config.yaml
norm: "layernorm"
init_std_up: 0.0613
init_std_down: 0.025
beta1: 0.95
decay_fraction: 0.643
MLP neurons of a small language model. Each row is named by its layer, matrix (gate and up: input weights) and neuron, and shows model dimensions 0-159. Each number is 128 + 32 x the weight over its row's rms, rounded and kept within 0 to 255. Numbers have three digits each. A neuron's up and down rows have the sign that makes its largest values positive.
After each neuron's rows, "fires after" lists the tokens most often just before its 100 highest values on Wikipedia text that the model never trained on. A number after a token or word is its count.

L2.gate564:165113126112089087125108123133168142095147136101153132153147046131227114150165094099137063130135145112123080123117173130100170125096119124170079107105137194124134138139124144178118122098127159173088133123122151147126162146154111091081111139172120174178110139135099145097111198141133145174068038175125178146145139070128162121136127142145113094123187139087156154188095098125126111130126149087170125181143158147141198139113186185143093132076140101085105162056090118143114074147151110
L2.up564:142128088152084104114159141083148126114163139128184125143113094083194122092138151115129159187150116172111067152122138086129098161085091120140212175136154174148151083100090107164118082127112130145068080161127148144134153186143141130165175081146081139160195131146096133106126123163133165118048111173130176091119139159132095189127176143148159089200128150129112132096158107117125108121145083079129163160149105133204126113133168176162110086124187087121189138129159095143135117174116169
fires after: " B" 18, " J" 17, " M" 10, " Br" 9, " b" 7, " R" 6

L4.gate738:178202185108062125155112110141136138083136118141115120107169100113126160144161149081153076141118105098168118142162150129099132155170145177124142145149105115113185071124112101167135115111139102102114070071109117076069147103184149156139137094189162135104152169126132113175113058118120114132143151157128129071195212099110134109126145118166173181137124101114125084119077156111140132216164181085130157057182114101144111135090139135127201161132119113160093102149089112117074128148126126
L4.up738:154101148179128098183094104152105136125141098145145155089138094120082180150149149136176122163169095138124104091153122183117123029117125166156130127108198091104158146155103152158159126195168072143083087193071117130149163104137153086114105091149140107140103179142120173153135102128134153083129124131143119104141169076087110141152121053130145179134121210138108099114091083167136141187165131143053107137157142090129139112094163079101186155131136137183109174142162090140154103148167106
fires after: " 0" 35, " " 11, " 1" 9, " d" 5, " s" 5

L5.gate177:175143072124182126085145094179147135120083125121113122082106131113125135120079065058106097096148185093100126101094097137122120136140122172186146149100142133082038187130173104093133130164146105153152123148133105108069148144064132082077199087173114122171091122127146182075126097126118076144103109120149158102140162136078046113124094147164116136150045118130139116092175146167119141142181107092135166142158084136083141128131103150135123130138167093118152102148136158128109112057174149
L5.up177:219110174044106149152079154079111167123151205098117096149104120110121102121146108172132044112153130113114125085107161121121150075145084087078161095088146109134130102115112143091106106098124185150103126169128100124120156156101112051098116177185124135072131183125110116131098088161187148150144155145147117136122126122072107161100113133145124106110126145172044107157155140101147154075154167143070109204145139123139086107130180095125098128142088109137125124133109099103119108063183111
fires after: "\n" 58, "===" 10, "==" 9, "." 4

L4.gate721:205199109091102189117137093124052116060129106098163109174151095138126105136129189110177164190112085180163141144139091112148121146106091129050118087098144089094120091157123172145137112101167123060143133149127182117117188135137153142154146177083121111158181104082115155130135131128067074158120158095075167180147123170133059125162167114100147129102118063138162092099122106104137153100098161129138093125088124128141139154114163180164118114092142132100125165116138123081089090100145140
L4.up721:161136128109130124182161106177078157105150072159156164122151182109124085112153124178111137173090181123105127143182101164152130088094165131101176108156157133105091080231117146116133114052113089093115158114115106141184212141135187129165153148078170110135113102156145115120217093090170153128155109104139148176133169119124179104090104103126104183123072124123112099109143144137205160120125187155134156170103130167146150134190112134102146141142134180157140151143124142113113152151106160
fires after: "\n" 76

L2.gate628:117146147089158105088124147144155127146117096146116130110091184140123139175152122166140135124166099079169153100157173149095118104095119151157118172167176164100171085127084094130116172110148130154064130073134120074109155144087116077105116140120165122120153108094169144131077093126152081153082066161139129176115144184115106252105128149159141073086154137153132096100135130164094121171153064139150205125147120148117118096110106128154196109114152079116170184081130075092142147153125184
L2.up628:115134118041136170093162108083139087081148116116176088176138131111117082103117164109113128168106150165112108048096201160128160119115145184218133161152101124055149147137133108134154135095094097111114118118123129114122150106173154100107131099147153145176104130139134158155129042111183151144125151117139105150152131140117135141160142155098158091092154137088122140118102124093178182111087075206066164132135118093176113163197142180155088122121186120096094151175103143139172108137164159
fires after: " b" 42, " B" 28, " V" 6, " d" 4, " lim" 4

L2.gate316:044172129161136155137105127133133091173124154128131035159119183105085118125113173141124157095119090097157119125146158122104085137084130119136132169139120060124132124140106136147155146107157104142151075111157200175104121119164142080143106121058180144144122125075080139060080177052119124062104154128162137170117129116103111172151142129075108149117099120119148141122131132107160139106073101157198050084143146144123094104106071083123115162156095111097164069155072124139092084137134158
L2.up316:096115115179157062158177127125145155177183089151132130140163152124096134175141108134152169075063115085136090103133132122185161115088082100169080124142121129105124160137106122190113124088124118109115132171121172199205108148128187193108102104124103142122136039152130079154150131080072132107090143117105107106149097137133068149099097090151092143129146114173137115158140107148101109143197136168151098125136157170100095139148080071070123187069163175101145143127145141091121139121107170
fires after: " p" 43, " P" 12, " l" 8, " fl" 4

L2.gate493:135122110123131139219134108151137117126094136122109129110160098114113111113168100154190171146055120118202182076109124143157157128197124122137087118119142186104106157129100072085141130102103093131113113141094106140089139121142158138158144162175112192164120069154146095152098088152103114169126073127150131120086100085117150180152127094089148149128088096112157154174220076131112129121089118110147142131101122092136153149155167116121154091100150126204153202157091109111132111120035063
L2.up493:079140079131089169138097101089127098121162088139093134167129092168158102172178164156126095066093120082113157135138088103068036114150153109105097090130090050140137125174156165058110094086192104200202193120075099120162178166095131071119100091117132135105116132174112110161088167077119127066144092142133125148130149123149165118137116124105121139173135134098137140127128139134172145151094132103117060106109180139114110171116138159129116146098111129134111110088152134134130070084105158
fires after: " R" 47, " C" 10, "R" 5, " P" 4, " that" 4

L2.gate402:120212173111141154125136160072050155092119144078077132087095112178107158125139096096115143119105125067136099136155138073177152138157115150075082183164104141112140112160146157177109104132140121060113151116133173141158069131109104111108103131104136143139143180092092120122111127081153097072118133151109138140149149097095094075128110145090065150184098167125159085094086104104133149139164147058116110096175156131098163184153139189148127132123189132087081159135116183130145181130196117
L2.up402:084147101134103174112116128122131161159149072129136110134116089151090144132173081129110146104116170132195155077118131120129128083178153190161063075145136095161132121122105134179182087111152090103116107088155063134139089091126135109155140115111161089118083141193159090150149159110132120050094116081127106017143125091151140101174134119193074129126148179148098145131126076101125113145138119119107034124155164111111141163063084100160147117118169097165081090120155106152118133148135157
fires after: " D" 29, " d" 24, " An" 9, " S" 9, " s" 7, " l" 4

L5.gate448:121162145091132109152126099135113105141139111136201161104126118170173078214134105100190155141150100143143114088138100158144122122090173083180134144190093082119191114129133097076150129072072188095112135126068136166102050143157097107087160085099096078145177119108120129067163076151130129167145167129125134133116162094170131093113128107141097163126132109098086108114186104087093170145093067114122126061171119146126103114155180120137105113081106151110143119101128101110090100098133059
L5.up448:179136136140121093116170132132080128113142092134086145170121095103190098169174117169169187071098149151148111102202189131154111129129162165156134118159177057109147097107081188122105096154096131198116134086151174132128112161110117137104126125103163098172110181145076123142157120086103052166133071122132128156109089111145145107135164119171166135098195056140134103066125131100155159141166176163107084109146109157130100107124193112094088110131099157124129120064164172156130105161120118
fires after: " B" 27, " G" 9, " Al" 5, "ub" 5, "aw" 4

L7.gate343:135185171083120166090146151130137072148101111136129143191127117078133074060120136130107102130124130123135112109088099120097141111108092087117112158123118137161098120108182143115159110164143237114155140186133143111108192149122070132110131130171153115110113106126043145066135139108140180187111098167165172123175109085109072122115138101111140107152114124161113127076127135198159179139138130155096092108081111112171087135183088123109135134171123148097127094191181173156178182081143157
L7.up343:097030159181151128109127131116098118102091151119050098135141140109114145097153153081184099163112139093084135141118120141144122104143132166082089205134154088127148151121125155156119138135102157158145126137125127130127160112073058112147124157163169131146158145065105136134127140155199131080093079138182160120156161089083084171034115128113129091114097137135097146165162100104160122146181218125144075164131160166108124084114099118136089156194099155101095121155108082148149087118161093
fires after: " |" 25, "." 13, "===" 12, "==" 6, "|" 6

L2.gate174:060146080155138130148130126149154150069146161126068150113161135154203113209118060130148161121135157118146116140160069151148124092181172126231115141188123126155124111079180115093129083159160106172122149140119190110136170086115189116168108147150149141121098125146110133145120152147133097103162159099153156092152142140129081146142085121120123123108122125149115182134152122083099100134177103128130077182122117137127116171127050137158081124093135040126138159087174145116074102139067137
L2.up174:146150156139140153146099093078137139155173048161125119094078146169122157137158142138102097138122154145136112095166117145106114114109119137089125084152105087138138111157157231090146131101123157153101136049118117146146189148109183134160168106144164103101079093125153153103066104112096149095140052061125102150120178207141143207064109094113145122158092205148106097120138120061138101138175110159154094145131133100121204140109087126143134127133169058127141109129143123084129111130123107
fires after: " p" 14, " |" 14, " C" 12, " D" 11, " P" 9, " c" 9

L2.gate726:127153166043147132148171195063135143148163135164137090161146138153132159169127128110123158144151133145114089121143142137088122094098131163098189153159209140174132121124159099144073133105140186162136129152090156165148179114153118119109144120113156154150132077069098155145093145116165210126122092128108161108123112079173153106145153141181141154141132074160124097146143172111173063147161112132079098101095182145115130120105213155165139115181098068112145138137083105175206168136102113
L2.up726:124125126056118090123154100135127131178197139128189161162138170121177221186155157125141180107119099133135098146124161169119141091120130154131176147158120127158156087190171163121095146134129164175148097131103139170113171086127121120146081094075135084148168093074087149142111080185153192136097077122178128078145147147170137079113136062160121140168108097133114095120131168142143154144153181099137107108130157138175113166079194120175166100178128094159151120116138126080157143127140082
fires after: " |" 38, " R" 7, "er" 5, " Br" 5

L4.gate807:151099111114121133033125155082173136137139133158207112173083065135143136157113061111139159068110144073098148086174105092108138107083177159081113156161153124118156085124072166130157121124191093166113151097145069139118190129132124097125128145082139135120110152183154110105130129062174100118114102114133145093169167062114124172114095147082164156138121107126114147077048148137123138124171143184148098107135113125157134121140165113097145058100121121137120170067142115098133141079132070
L4.up807:171126151134166104144103118105088101124199193143136126176129163084193129107195117103112133223146158129084125128108161123145152101124159163119152121131103177081144145147109142069134136144099139146131186095186125127144158137167102143127108089104142166174158132132131138073130127095204151123105139157143174061083127110209118157153137092092207121048153161172108157086145135089190153123153146140096099103106123138152137131123121125072112099133173077093127108123165118103084148182131156
fires after: " B" 26, " d" 22, " D" 14, " m" 4

L4.gate746:151161158075158190170137131127077144117139131116126161144115155153135066084077116136142079141107151105101086051111108117163137106112149143147075117114110115120137116144100160129103135109085150103125079127194138007105127086076118148130160195061134090109170125152157165193115097140137121169118128110132178143168108113084091112074150147117119136120105161145106059131157173160140158171159107149145131098097101132130087174124082126109148159133156172137089166155098042104095135151130188
L4.up746:169125123105103151185090104139123142113118079194147134162132084110160071078106177119126087080054141139141096110096125133151088110120148122153110068112174116145182104132188120171038149110132116106130103129085087092116137059100155132135126174113190062133137105194193150122132120113114129102092083109175141145147124135132121157126178129152120130131123162115104086161166105081120123139139161121122111132080099175121207147157144137095082154168107130053152155186096180073135130110090140
fires after: "\n" 99

L2.gate385:117193104151104145154081121105114081118067065115093136107138150182096127148229108214122128113147146069102130104125101192159122132106116095150105117147126116164108133134130176118181135094174165115133192133134137139167138092185168126027118120176114164142098192165144141151085100125149139101144110084082146162153142084135158135117112121123124120153139151107123123156186071147129126138137052085126157109154153094120179083141146133171170101176113126188130131091119143177120101162146163
L2.up385:084188133112122176131091137148125087142129171110126114066144103111103063162167151152144154058076111175131195127128100111126135136100082114151112146149107067104043106142110112076141149077169103104171173099129107151103184070142134113092116188143101139177113185144168138167143099136083122128179156130155113132134118114155102138116131106177145170168153144129195121148179088116150157126097122119116020109102116130111107092103157162156095134156128093157106170106075119174106129131064115
fires after: " R" 26, "C" 15, " C" 9, " S" 5, " P" 5

L4.gate563:160106105101128234183102124103077095132127094126215095142093175128115112150101118130149100153109134110169180079153133096151064126083155173163164154092168126105142126159089124096076202115135098095144086131108140087139086056053139191144108144131135106131091103077154120139147117128128086125138133142187132175175122130097130185098133107108137117159121160124134116152182122157124176135103114090139114112160150151130184070139100196085099153097146075144155126109098111105122134088178150
L4.up563:208138117088096133193140126152143151103141201171147141079096127146156142143137144165135143161139159153095179100138169186108176143128158143119105128122092098113152113194127159148164118147092081139180116166108151143103188054142131173151147107162130127203131131155088157192129133141121189146127146102162122209104120120185130082106128086135158091153148183124139077160093160147142123161137183107156085186109129136108146144154131150110129181207083172169120132159116156133172089114140156
fires after: "\n" 99

L3.gate534:119118114149104147154118108160122166155160051108129107133144158150150081173114171111164146152125100138176093139161129125103134133110119078195132174109139075145084110165115135079142072140169132143123098054145132143212158130100141141144150110120144146103099139091120113134091120073170126139189083148191109127108168172046141118108170085120151103091122142108082168138147140132131172077076092149151095116145141161191138096187130065109133154144102120111153092118125119075110143018123075
L3.up534:151099141106096096136100122236097088113182090129099129140131164057215089178120168114148124131138168160113115132079155123134138149099096114113123107121154160089105061135106160177132144097119120133154083073148154116133166177091104078127136069104088109133096140116148150132125088117148180095158111164154135111101169094119109152094190089118111119080095128124143147072100185156110127147150077148134113126176073142192198091150120104117141180135188190108141109095148093108102125109135086
fires after: " b" 18, " p" 12, " B" 11, "p" 9, " P" 8, " K" 7

L12.gate258:090056091073114083122166157161168147168130140142114107119117136118114089146118123149102148118076130152146080093087145164138102190198128178140075091100112117112151113113080099105146069078127105183166140106107158174127159108144101104121155108180174118131122119083136128147039112115098127145116135165109163157122159170160109128073099096095158143205168136103155121152116212152150094100151127113143124125136094163184166149180117135194191089084126072100154110135108156153105154174154110
L12.up258:150090098143107139111111141099118120117146085073117126116110176115040137129135092133085136114129118159102140136059106159129056162135138102083140129175115123113182088137128158159171085126183102145102150112124112169088098101067151093129080163066088087125122179104179136087122191132121092148139100174058164092092133141096090143139088176118163160100146121155099204071110164076143086117129174071088129171127109105185096136131161088148134100183123174176125168120136106108135150153121138
fires after: "\n" 30, "p" 5, "-" 5, "w" 4, "s:" 4, "tt" 4